{
  "n_layer": 10,
  "activation": "squared_relu",
  "tie_embeddings": false,
  "init_std_o": 0.0,
  "init_std_up": 0.0501,
  "weight_decay": 0.024,
  "warmup_steps": 0,
  "schedule": "wsd",
  "decay_shape": "linear"
}
MLP neurons of a small language model. Each row is named by its layer, matrix (down: output weights) and neuron, and shows model dimensions 0-127. Each number is 128 + 32 x the weight over its row's rms, rounded and kept within 0 to 255. Numbers have three digits each.
A block is one neuron, or neurons of one layer that tend to fire together. After each block is what it responds to, as a language model described it from the Wikipedia text at the highest values.

L7.down505:101128083157179135073124099148147100120121130131194087112144084074162156158112157135132147123130131159163125205155052136126136083086111084123152084137126161136107118090116125146072116111173141152089139118121076143095146109177171174143105151138099128101155103111163150101127126134155114097140145113139080120108125138141125110079095131104165111109082138063096189139118116173113154126116
L7.down645:078139092155099130092091106118155153133100112174116102092156159095123126062155102184088183053149156149185125141197060091104097068149103102094107135060097131112123134149205118096173074136112087142045151181147117110130137162115133093163127109056083110147142084103101137180091101159116126121064095118109142065135170137164105106146119044120161094106128088160127131171172148135211129151124
L7.down708:180073109112183158084087125161135110116138118110133151163199139110126174078133148165088132123127147128113040156130128144119123164062077162113089060179173175085133071153102111138160143126105120107099101161160128152131107154085141104072085139092111102112126105205130080153092085103181138119103092127087127150118106076138117156157160194109116125086128044090107112138154104175100129118099
L7.down1014:086084070151172097118087146123113129144120077155098102102129136058144141103107202119119137103076102119107146087158162075102141106157128107145206125163101148042082162156079111120192088085124133118131099119148104176073106159075109095107118230129097127099130124129117093192103156121077127170185064102125148138108111141104074132161152160204098110143161132102141105143091125062088103140130
Second piece after initial M

L6.down181:089160169156131124160134104099089132151164148152162096124114126124096092170127124140142101103131143108192136211078157140098148140165146129168135096122099117132160141164119143126059153103132045146127054061117098133171148170101163086132088114066088123092128126130080095093096141105131156090054093148128144164205124104155105095115115125099162092104109140113108170108126157095175151134115
L6.down461:112149170117129103102190082150113109146102137082143176139166074093158133179143095100151127100165070128161169140153084086116158157167128137180148123134133173182146160130091109097083163121133145105076115205172108109096094113129148199101128116182115181091173137148160139100072141074162208175118081193106151157104064153096088145124137131128159110094082121108078117130108122177106153129094
Second piece after t/m

L7.down79:142093111139100144079138070166066165108128174139142152100160090180060087111138129155103170159147154066158123123092129179148152101142102075161053155136045105127131114123080163117152162134130138102101092127160150107167077062177121107102135150181091081186164171082134126103134103142047078172126106023142157146091129157109121137114186100162133092126125104125096107114112170126106144157072
L7.down116:144167053182098103029165165137127158146144145131103113145171113144129101104097083142090140113115124113146144108151118133118184127142128146166111168066133138139120139115140181105109182163065074167086171115141139087166125153127101114121046110182125096114170105079134174158113137095128110084123150126230186090057116169153115122116115157055103117090155106125112137123129131165121155139138
L7.down347:124124089128116084097108146167131119107152129146141131105055156089143099150078099135185153095124168143095114158134103098138128118175121087110140124144110107159154083126078169165124165127098124140165188152128090148160170182091131188082122159179118145123134112142160079189174154096076159071159122134103137140132171089186153113137126122111147115154167183108064103092117138199105138148122
L7.down785:128117091105140088030179143119148128122141070142167141149145095107140055101144110136112139173052113134125155098135148088187131115113130149149081108069131119107076159131099246113146126132146094119101087116129092149093136101148104143115151061149167109153150179098171105104141151178090159119137147133124111103090085114133104161124124123091189130202076150143070131129089128134124139078200
Line breaks before structure

L6.down554:110171109167113163133095129168150117152116131130085076113159197120088142090154088125216141156117051189127132130117149136176101067143061152190189113094086135119121143156156112151136091176025090128128110195111086144160089111116117084113099097103131129122116064127121122087098124138162115078149132108114141037133094105149090088103121159126154143150125096193119084127041104176161177124161
L6.down988:131131097114099179099109159114121078205085095144193127184154114175140063127112128107107152103085112139127124091106138111115152112115123084139079102097115130083180127162137220135122141171118145121119180154067149167118191100109119122131159090174114124137169095175160159103120179132110130133106057142150099144138171103103082102128181131119137118131107094122073150163149098138132166153145
Closing heading markup

L5.down53:118117092048132153112152180125089142094128168141094120138180176120147080121097175136114102140098127128146182129151103144113139095106118161126155130109154142059145120112172102141155163063141153106155098137168134178113136128149077122140107157105152110176135079127158086123114131128085129153171159104138152160097062057172157150138171130080124144108121110082136166135154167096120163099098
L5.down243:137137118089146127170132155117116118109162107131152120102172149155100129127158130111080133194145107069142168095199122136169100126106103153041098101119099113144111052147132129136134158134144159127103145145137145131125091115170120132174178155101127143215099109106185093157086117025098128125129093128116111114060084094084142127145090082150087157098185174105119163112161101110146151139121
L5.down539:145088140150127112122159094117091126138126193140164119090158088131185150142184082127099179125186100132125169156123087153096166088191191179167101130189156078158117105143127133155118146116130116117128135131091098088144039187151132101132112162099153070076123092134125146104129131107144086131109122126149131135068149120173125113183133179120131137122147140069059121137151082082154157124156
L5.down691:080131089161139096129154137129099115170142112100118156140123118101135113158092144168101137097075155178153146082174135140166101070164104116132117129086129146128141108111107103108079164142112095128139156153108105154153140050122149145107214189139119065144191097126150114093114190100100088111092146136099158115163121110123098106128155145130186141156128131110096115109164116121121107150169
L5.down759:053135166147120142145147136109131154161114139099125080055126140136059180111152148110143138182173157111135143066110178077131164124171066147112096117178063109106097065143135062117104140179120114135108106124154168108116119146134186102124140088138164125131093148133104097124090159130081118093165111117141179094092189089148101111135173125131082135141122118111115078127162162079162193148129
L5.down915:059113161114156131159112133121152145128117134151126099118175154168161168161136093083115163211097057122099134079144104153131149109174097125145124127085125135140096178128154171123108175048149160116144102126106183104115096093139137121113197149112195146161119119175098163080152160150058117116153154108149112164163083125129165079121079152074166127159116123112054107115089133113111149132164
L5.down964:145100168114127175119144124076165074167119177089127088115150122108091118105148181061133095167077067115122104143160150138154115172154144119141143132156087117137127206161073104121099085083119105124148178131128106084166184136074155139125176122144184122148118166193151152172115132136104120096130139129135127159102121183159196113100114160147083166104150118115145156093138113104151142086125
L5.down968:084188188079138092079126128111126188119117162114118125103161154078153128088122129128146118192131080111106154085116107124138096097160137124131155121122129153116117175147180179130168121149117067097086110140154117165099098059151144098091044165101176097144125119099146121117128177131108131132138133147130141131070048113151157134176158105160099157101127130036117107136133094114139183065132
Newline after a heading

L5.down40:109059147119170158103114110131128109108131122148087155142116158151088114100129143160115145158161119128103196124180065157116190077061148135128150133172157160119208109111124123081090119124136129132128190088127182115086101145125119074164086129093077124105118183110114125181131123115097158063147160158121115133108111138136149126141159163173124173116135103083108132119128086220096124138122
L5.down66:114154098152138201108086124132117146201063064147056121156095141116112140162159141134150114139139138161109081138128108093107159181136146080140111189130081144108117131125213143138132161127084133154174151094161203156114094171177159099101182138090145162137148151090106142118089118189123128131100172083061143137134126196157084115111170171123112155158112198117042085090124179135044127115141
L5.down263:112079110095190137148128155099108147103104120108077141162136106072112071057112126107180194119100153144118171178136125124185136113089120124148119118140161137157064110153129120144107120177121173141121087164178160118124120145130151138121137167148127137117121133093184124156183117114113107119064151094091167118144116100104069127051118130099090119151161130098172125159138096114119127129183
L5.down425:125095127166126113077143209207085098147134111151082137105112100090149144186126150131119128110151156078128159128172124131159065120152148091082121126119143096196135095129157126087092173142117136097189144145172088091157126112179166113103153114156120114127124134089079136148124174093172112162105136113139122132094074148101185093117196134121127074159140169112130129138101081145122119112097
L5.down669:170135135063148133185121176127085191117099178121125119170151136147174067080097087123195148078157148132134151103163151099116167133110155158144125131188149085136119100145132153133157119090153094104152101086114147145038093148112103160117077092149151136146158170103114136137142157117136134067150159106101143083106088137173089124108095138140103172107139120101125118146146152142115143163119
L5.down731:129118166099094120111150140105104124143124108139083130149148159141159185161083104170100141128117124162135147116200122162137142047096151068144091153082146111097101150148118143096163132176109104170078125164141129134174140060183133126138077115149116193135141163103127149141130131106132155143107097122119101114118176060078135151116181109107081137152158140182203115104148139138093126142126
L5.down736:149124135137124050142125128065137110084116145123108107110132116122165130193166078114093121156170131103156114198165162105112176119115113093090125124163175110137143118143118190091131096121157191051138114058101133047064159125130123116105085121139074119093134136118156193066123179127128118156140185091153150166163109163134108172111150113103164078158095098134085115099150138133149150090086
L5.down830:150203085114147109129090098152132146161147143147097143126122146135073076148132155116160139132100156168127046121154110179199129195129146176153069145143141199087124155129175082081146136155134156106188163183172145099103101179118066109154133128100135148147181175142068171098130128124142102094151134105107107103110098086106108128146122117075162123134122140129123101130036156180125106115169
Second piece after a split initial

L5.down144:114063167140157128148096077043101140105223086096160141196051159105165107126084153132166157127119096079159098104125150140142091128106100184165098087087108135121117157197137097155106148203092100146072180157162126081174080095166088117155155165079081171124144170157100174132119150106186100122071121133143108111156045119112162127146124142077112132098153141153172115088176139143058074143117
L5.down286:146141128122164122160105172150119034128098138116112141127112124157156035143185086151106136178086176140178123139121139077132122139146133133126100157088098160133117128168117159121070141134088165110128084096130163143197157091135126143061173098143116092088121110141136117109133132159149115153177098126111128206147117129169126122123126118150109109186086103143108130117100137090157170103130
L5.down410:133178065165142142133126160104113095088193161193169085124128135128134067138080161115087166119070128117122125162058134153133113074159177125171138140139093100129095150159093119215123118134187132154110118172083113097164146041125077127143131096110110129113175158103154160110149107093087166154153079109127125189119101136082169190134098106115129099145186115143108163090216068141137123118151
L5.down662:164152079083098163122131134140116083124145078137107074123066148152108110106144136099032116104165126131097080098097121179121123160081171092177140151114066167172176122098122084122135152167114128073107159122101117126144110093181132132104124105102110102102125099108096169106097190169114181115111153107071100103126083151113171079147131130156150180180140189139110129198081157149092167153127
L5.down721:125146160111067174177087159129106112125116120140147148075114118115151162093152123132070125136137154122122109149111135180093201107163107128172198110126073116078132160103083143118116210149081084106153184108134142111148153105140189128189161166122136092111149197173100147182140114167099092142100131155126118116184187143145108195102191154120150164150104114136108149123144136126050148146151
L5.down729:192083177120127157119119124115105129118109110132081141114110096125166137121107183098104124084113178158207066121171078140112110137114142112144102134066158092137125148138091088170107135179155158129138108115108121175097126079122171090140122175154141111206147141104083164143099119002117084146093142102171125125145096113110158098132106150192139044169160129127156083160127143112101127107168
L5.down750:183201121177134107142111079192135094153123125104114141148078150117154098183129173107171081136166083057127137177119141138129143170092159115125107118064115074143158109151156120182105181138119121090117166129169141072104217163132128200169151097118114142199136177112151141144128110128138134119088115122120166131085118142188139124110114093133124148158098175111135129099158110090111134049129
L5.down767:100101145100149167143133139173104179085149119166151090109075088140175107150182116149183166114160073118136121136136081148123152078175096156184180078187124072151126112127165118114094090133156116119122119072131100156141187083094116070114070110194098133120108127164081139121079109151124132165111098132138118132118188131202065181053114113107107146204095077148108091111104171118152123093098
Mid-word fragment tokens

L6.down419:164075054128140088140122142086106133135144121121098117130131054079131128110108091116114167128138111085125161123067079155180166079127110107169117159097081154168157105110142206149124166118111082143150150069152147132119112182191099112132086129114089123104096106090116136161095182164092139150161190127182117097105105172168168110130108056125107130103089077118132116140172176132146135119139
L6.down904:125100156151168122099104140101106104145146140160113119109111061088149082132160125111109125124190136090122121138113074133084095042066071164188125124088155113085115160167204159139115139132107164084090150149133118160151063145120041095105146097126128102146089176083150109129117071155108177148086107098171145120119079173208066123123101089066139102086085097148198124135118238150143157090164
Paragraph-break blank lines

L6.down188:136123133181131105143101094148112087123096111115169170125127144189098125115137119151092169066140185167181125081105062141171106119196103162098086142114171155100144126153165127181080140129105179100107153110143180125113113074181135115103083144109112093159130129135104070163147105130115109126119095137112173068154137049087120101133160132166126098177156095138120134115159109165143137087113
L6.down371:154153167133155078103147146185100156133125120157095103130139075153110161141170187126189145092175125119119120129088144160067134142127147128065089066142091139136104099123184116104188146144093148128155216066095168124136154172088160094135129204093072103141120131122119142130103139151156104111121135085077083092112139092085122072160152131130095087110142151113116163134118095127136092217107
Mid-word verb pieces

L7.down464:118054148113120133128100127079077156117152083170116137091197143183168091093145124135177117167165122126104175143193115143071113112099135120079163118109137149113134149133147098082133151095101153146084186137134147117142129128112097155146130101096125152151208167107123163036110073176136131113179045128115147117163057095090108151158160129167132111141053125106121166106104129093082087124006
L7.down615:102172105154128111204134132163117180117184073128105180187181144133131152113141164141110148105098103157137098146108119091157076085144134134149157128174117125136116170102107157098090106098164132141080105128161174136069092208130122108133083170157186147127066103138138164078150131144116129105158102142105116091098120188131142197118078119160152162113113120149162109129131078211148116123107
L7.down791:168094164093211184056166176141116076152149112140118108133094099115095066137135130120173137121159103105111100116117082118132156193097163134189110132206132191117145118139127101095061141123149129101111167168180191126152163140114121107107155103101127139144102148109163152149115130142188121131100092153161139067081125132191159116173101132137186087185143101141050149152179159202097084103156
L7.down913:099126152166161102161151066173101113069112150132082141105151141162215126093124093136180138132151056135092131158118119115126133147141153060111164146141127095147142093118136155161102150103121103159173104121140122071097151210148102180133137133196144073131144086077145095117096194119157114171163193125171132057128168150067136126067129119161169137162146113103138150213118130127114124123108
Mid-word fragments, especially "em"

L5.down142:145135090155128166115203173114148115142113144107149212118094169150112133142165141201096112124174090095140154159145143145108089133105093094103132171143109088069099144092143147123147123114140125133154104073128145121146152185167112150114133131083134145108138167202069101125109117100181128123135123097114181149122144143175130109128169131133185154155183142078146082145147135170152121157144
L5.down251:087147147138121127155114156141166149178115114105136125127110129136129122117132129207086119141081121152119147112158179135175182083146124117111070074099145133169147194131153140142097104179090113096137185157123143091124123163119108140086138136172118132086183141130134135150076153173089129150154100133174122153096055146101136164123137141110200109109126118138108102100103099117135206119060
L5.down255:147058117163159163116129136071123172173091084140098157081127105162167106175066170128111128153074135139112150122093122082108139156113124111198108092133101118161146142074130115135086150129135069081098164142116146131091128054161149174163154146154158132147149172146094201087163168128100207136157098088112182073077142095061142119159120115095080093055095095098105120180103099137120120149082
L5.down344:130124144114074088083145124066137064156134100139085108134088080103160127151131106137124132128121147144164104146155161095139122144081122158117129155103096144095123046128131181095145125134107125137112133104215103150147093103195119122115150146094129178077161114116054146130110143133142180165159130207126150124172099126140122107100174103161119130157119107150150142131110176108117085156157
L5.down536:133109117125106179175131044092140104115123100124147083136192128069129215139106093159136131152106141054114102127095136138179154145131145102092176055125158165150135092161133139089097128147130108115125112136142109166111156182173192108192120109130095130106169100140206109138105141119157127131095139152172117158135165133176061104074117140161109127077123106165130178126167142138097099154112
L5.down582:146113169122137060111136096110064165113093098072114119125127125117139135125145143168166167152141104173128113116094117105136155143142134140117109164158207091114106144131098112130100095141116167130137062113162143118102134156162210112134090120148147143112109137159148155178140153188150118077182111130152168051136130138110124123070105171140066146148121135154196125082063156132122102131166
L5.down593:127202187094114098152084093124134139142153132081077128134170161096166149097063123092144197120183153208075165133116123121139097151110139143131119122082121127161169154115133086107170117131151215120108146112135158178098087098179176155096141175148111087123164066126142125139137102107116084124081174137120158174125080106095094125138196114099129128156155092101147141129147149096151130087161
L5.down956:199126097113122143177123151149101093114151146129156144150118112101072176195107133085149162184118120145089113157137128127122085138041108158173102141154096143133110057120141174105054058089141133130170088148149173134177127091156154092099061136152165098116101150057160115134124115150153138110139209147094173144104130130229124149117105117114148091120138133090068120155171139098151126137153
Word piece after M

L6.down393:117148167136092130177092106112115102176127170150179159189108089178134163081116111197099130137207130149100161115130155172202165145145115096122106138136173101179138102122105145124096126167139091164177134121150129150091188176171114114055157099122097093149152112172151140207144136156183092187067114111116155165055126135101092102140132126147099149134147144092145114116125118132169123180142
L6.down566:156168102142087120097106089140087174163095119097101144114135090141170129147142099096147137180106136197152045119162100140147217174140145106124098142128099119159152118168106154063119118074163112101094111090163151128126181127139175155110088107121131130097181127132081109105087126136105099131103167164120218088139141179160168098120152138196133151153160122068131146149138118144173184143123
Mid-word "al" fragment

L6.down327:129200121136112149184131122138152123143122093152075161127171161091174160120120128117156165149106170115178135123170201105154094136095106126102075173127116157185091176106107114112081105114082117164111135073142092084156114100222093144130090140178156169140128111081102113111119113153055100128102159068095076130075083081095129134133150052077104099185167119127096136125155145195145119167117
L6.down1007:170137129110103132176110162128130119090120162100188150140121150105138092124105147112148148101133091215124107144107124144182090141112128131134104137157078133149105133130117078110081092130116124135055106126146104141107102207141146172151133199097140121170102129097100133109082166213151152149115131136111103083138111134127171096098117139163055128063157138128161148108108146122129113155087
Adverb or auxiliary before verb

L7.down1:128142089145149109160125152112070101123120130119133097128167093115161143122092126072114115126145090126144153143125154112126122085148066082098165098105115120102161127183139153136200162123142124127080133127146128129132125188140138075081117103112142109140104107073091128089147121094099127148127037129141137143083114118156154138141147137143136151075149175083124132118125171178156162106093
L7.down77:134126115117141146158130126120080127140149113107092085172147079114132138184142118154062125098104103075190129146100139101108164116072127116145087156080125159082189198115189136075181082117134156156138103121130176094153173171124042098136165104068088079127110177104128091106153111086101115131115128132092118148133131058088145142134131094117133115062121117140153195116133184123110096111097
L7.down294:120146080135142129109110076128083164151088127134127124126202125179115127156097123169068060131105129114131162109136144160127103172121113162142155160108141161154152137127168125143145070097102094140091104093179115121129151083062116083142135093094165077088133108113144210117159165116084083076163143102142164153161115207145176124177148142138116148113148123101106125087125062146087100091155
L7.down566:124125126116165138103106113167120161112148133106127108110181132154195127101156120083131091176161090090113120060093142120193142167123108148130100111096136136110149086138167113083137124088100150125062176148189107115098084189089135056192119110110104155050133049120108131143117182126174108118128132084130170097074099134099145147131139141157093154109139084113117113123156095110108114145104
Paragraph-break newlines

L7.down148:102118072110147135087142143084175127114175133165194092125216140199130075151111131100118135149149115111208206143146126121179130127139135193103112170133087207125160124145165102155100133169173087129130135112073114078110135097143178133166136161159134176149106128150168111105108146229139104146156110128151069164102120132052089183132173108092106103077127124106115138137132104129097096138113
L7.down462:185105151107178107185133105172143128146135127090183106160147137122139111124103140140131158082164179127132101143113198120131093184120122179137157150130090145120151144134104093133085150238095124153119159135124075130087084137102132099194111111147183127172144125152150174148164110099159192151121123102097118154110155156137165144071087065145167114136115140141104146149087085096094121113141
L7.down587:211126104110147129139124162147140169117106149148079133142173070145124076139113080066089206136095145164152076049112132147136167124095115125097074153078101146110165148147111160112198150166140169133166156118142188082147141143088151168110090137128188103115103147159060154138140111146125178103134080129108172188111110142185183131141081116082110094097184109135095075194129142089098126141109
L7.down719:129190154124102094150157123139146097111148112130138130130152157134177102163171169154073116127186110100183133120158137110154106117101122165209102143180101129131125123108079183141144118086126143116141162109123128129112148142142121185179132167133122143159189102131151071157152092061126085150067112138090170092152105119034126142136154139170126162138085112126134159109098097161070105094142
Word-start "to" after verbs

L6.down262:216127072131084125095120129112146146118204107134046218180139120090079114166104097137146183109083170123157156111094171117146123078146126110144154141156106125076109149127122045122114094184160088139119080153093127126117141090156163131145068089106146114147140116122173173145136148136125135204154123140049161107130118120077119109133134138109080100153120105110117105147146126207125082180163
L6.down306:127168121067101141143126157107173074132144140126150104145141125164083172097193079148125118168145078143104137085109160132165159147170167121129126120134086179110064103096143113105141070181093143132140118093156063112151105123119090118144178157146150138145128133049137112141136118119144100097147178183108166187094104090124151102122073160166121126140160200123188125113120165072144155092158
Mid-word continuations, degree names

L5.down69:105151134115061085144171140119146125085127163142169106146132123094068108119163137091147202118145098114085176126137195125072048087119105145159160104156092129122130133185145077159160141130147066120164126078168053148117081108137163129138129059125153077174080132158128165132100124100105149158122123115141155120092093113126088112125136098124098136087094124106166158101064119123128116160145
L5.down100:107178077164148120135142109058150180143098156126127158110092141186132150137123148151093126144154135096126167106136109092130096114152142166067163156164113065155186141120152125145115106151141120178132182127136013114100161198112147094206068106083093094096119116190158122103089122131100140133154130142105113140171131156143139151128127133154094138176107135159141165148135101078120125154136
L5.down321:200109187128081097172167153094169137136088129131137143027086084058112142107104125065144129107163069129144143106170087185170095114162113120096049165128141177159115068121113114119119079122122133164086151141102120082124152154122144096129090128103103122127170107167078036156083073165104092106119152088151132115139089144155100139131125133149148106118078106113110207059181150107050137112092
L5.down336:141180093121099151122181123086115117159093155142103139117162172106085133148127156122168134135177067117148117132122105154147131112103092159184169177185107146147120121103143118140119096099136111089091115065106072108163149186130125202111069142141088083127149177122089113077141067154146124131088124140154138122141112101053077056139146148095052148106114051118117176150145126176126086124138
L5.down510:134132106141069091055071096146110089147128079132185155062132141145116138075113122150157074134123083128156114071164184160159137113134124149130177121084121132133155130136142123126062154124120106168111085089113120172132150008113114139117091116122113071111109106101139144150158205103181071073090120134120104144133150118097103085097123100182174126100138170069155123066117076142120158138112
L5.down789:132188132099120112155141094132128130139133160048076100142163073134104187127129104089130108107111096119116112087148141161099119079142132129090167127190077148157180130099180113102116127127148174077110118120113170111127051139158154176131130146136119156136127101049122172152140089219138098122133113133151165056160144090129131127142053131061129150179162122093111155166213169155087217166127
L5.down793:208130131112085160121120126137114118161084166130153129098090116065191064087077090119095100155089109147143077143124148144170110113106102106122159127096126109125188179165125103070140142160065078093106245144142133148163122123137125139101115083176112143108111121113130127158112140111121104182137138114224095155155121114148142169183137154083097088129100129162092140182169105157159171082118
L5.down1014:084132131153094094120106136127141088073184160112145157142144096132103207125133149080137106158120148095116133136122114085115067070137161081150084124155111139126072122149138050107115127102114177164071113146125113154166108133173129185111091136141109131128128166128150120117189119136101123112112199164079131176073171102078178089186184173122128086209143198167098133122059155179104186147083
Slot before main verb

L5.down239:198127141111132142121095114118155138171135121095156148084072149142147129143112134087157161105104073113098105112091072173151131170133102156065102090137149174076102103078165164229098200110114114172098183095139134144136154147149179134163154118141173142095125144086089047122176186164160190140130086117126114081107076150113148089121109142175048149159094102165138102081195118113112146188158
L5.down462:131132181080138065149188114085150176134117101161158135074119087161180103126086104143130193160076134098103149089105141168095156137142144131166120127122130164095098109076162122169156172111142081094195157130090182127140139062092134158142116122160154090108119068043160117091081099091117181131130118154122122178115122113143158118125098092112144136120135135112127151110090142116075147150141
L5.down713:135158154078147115149155123129096127050117093134109127086153156155131138107102177103122110134208095133121143134176122084163080154119153155104048095144150091171100090119108165150142144127189108146092074166163108142133109126112073156171121188092119120103132151124198155127109149134107186105123090146097130115129217179133098192127130133157150144148106187090145091111159192113081086090116
L5.down795:086111152099119132122098154070099118143119067173062104137099172131110099099137162103099101105065084138163111077124137096076158110131132101120131136105164123123038123137116134145110111142121080104110093028171137127147088106168064173079143176132077138185197136121085165108160118190086118154129165118053118121101136165057083097180147119138105134136127169142098116125130130100153127164114
L5.down836:065127168126149218099035139083119135156104144104119182086107112083110136139153151126123114130190123143101092130112104138075154142111141194078133094122062170105176130107150092123109130100162112152146157109124132103147134147123098129084118103100083095179135086112029116155134120113134142131138114124128162133139140102166140112074107105065172142167131080192085052166170135110160103115173
L5.down893:188191163099066193124110151138109123136149145137096195126106100135183141118091133098140097161139093165115149096063110127114159113114164126130163088207131137121136123092158170153140165116121118074091134116130131134092129132100141170129114109164145136162123119128171125154115177150132192161169112138140164160109156166148122116156171095141080087160157092114141161100146107132125106135141
L5.down903:159091124127099132158091116174163090135159069126127106153135171164089133135151188133131171144116141118129202138142169105112057076166087103104130089082090131121104124101161183083125096102139125156111081066161188118131130122147160135146128112140050108164159065158164100088099209161128118074121090096152111124119149163080148113099141101154103163165108170099145140087076139152088142156137
L5.down925:115156154112044195077148110169182105099167154060114119103124174166120067053137167102125112124112088107177157099105155154147094113142116149131118144089093166117114139081140110182153135098145057096090130092152103142162165104145148157112103088145163140077173203122131115124101128147107134102063125165127069078124119179071119114126105081103104165100146129117178170057114135147108088108096
All- in honors and names

L7.down26:140113111199195166092056139113159091075083076092134168119114127118149151083082126066104121136128170132110117127143131127094078138128170101140178078076122151100191129110143173063157128149188125126114176104137182096186095068120108073128157161106143100105102102144063137145135133135128075129124101112070112168132105119104121126098086145122152079126132115065107152162139084076163113213159
L7.down400:135126095079084154141149122103107115090152138126117141094073136136207192137063135139157171076088129166140140078155121095139152082143120119133139114178078148063104098110195082134141194122164081107129145143095082127106182113122178117068153085157175145126070143106059185114077150116137121120101182098142071111163132155105133115101119048138164145172121122112180121126136128108156075152151
L7.down872:173166162118130069132133096234135163131126094073127128145161104115080109126107078164126093030116148152095078138126120075105136170137152127162066162145087156163173099156127137112075155128099116144142076092155117096142134124120139083140173126105176171141161118146108105134127155143150126115111113128126123124091083087163134139144161127053148086154155149137175134114172163150178161106094
L7.down911:146160156105165080132136171136091130106160191137111153119111168084094133144069158170132148154143143143052060100095166184080123072113116097063104156162107118170156156158100137105147163163123133203162154137161116131163153116092148099062186119119125120153116113105050165152149199150124093142121086104119163132141123110070176104130091133129150139116102119095154198094151162133167108160114
Mid-word fragment openers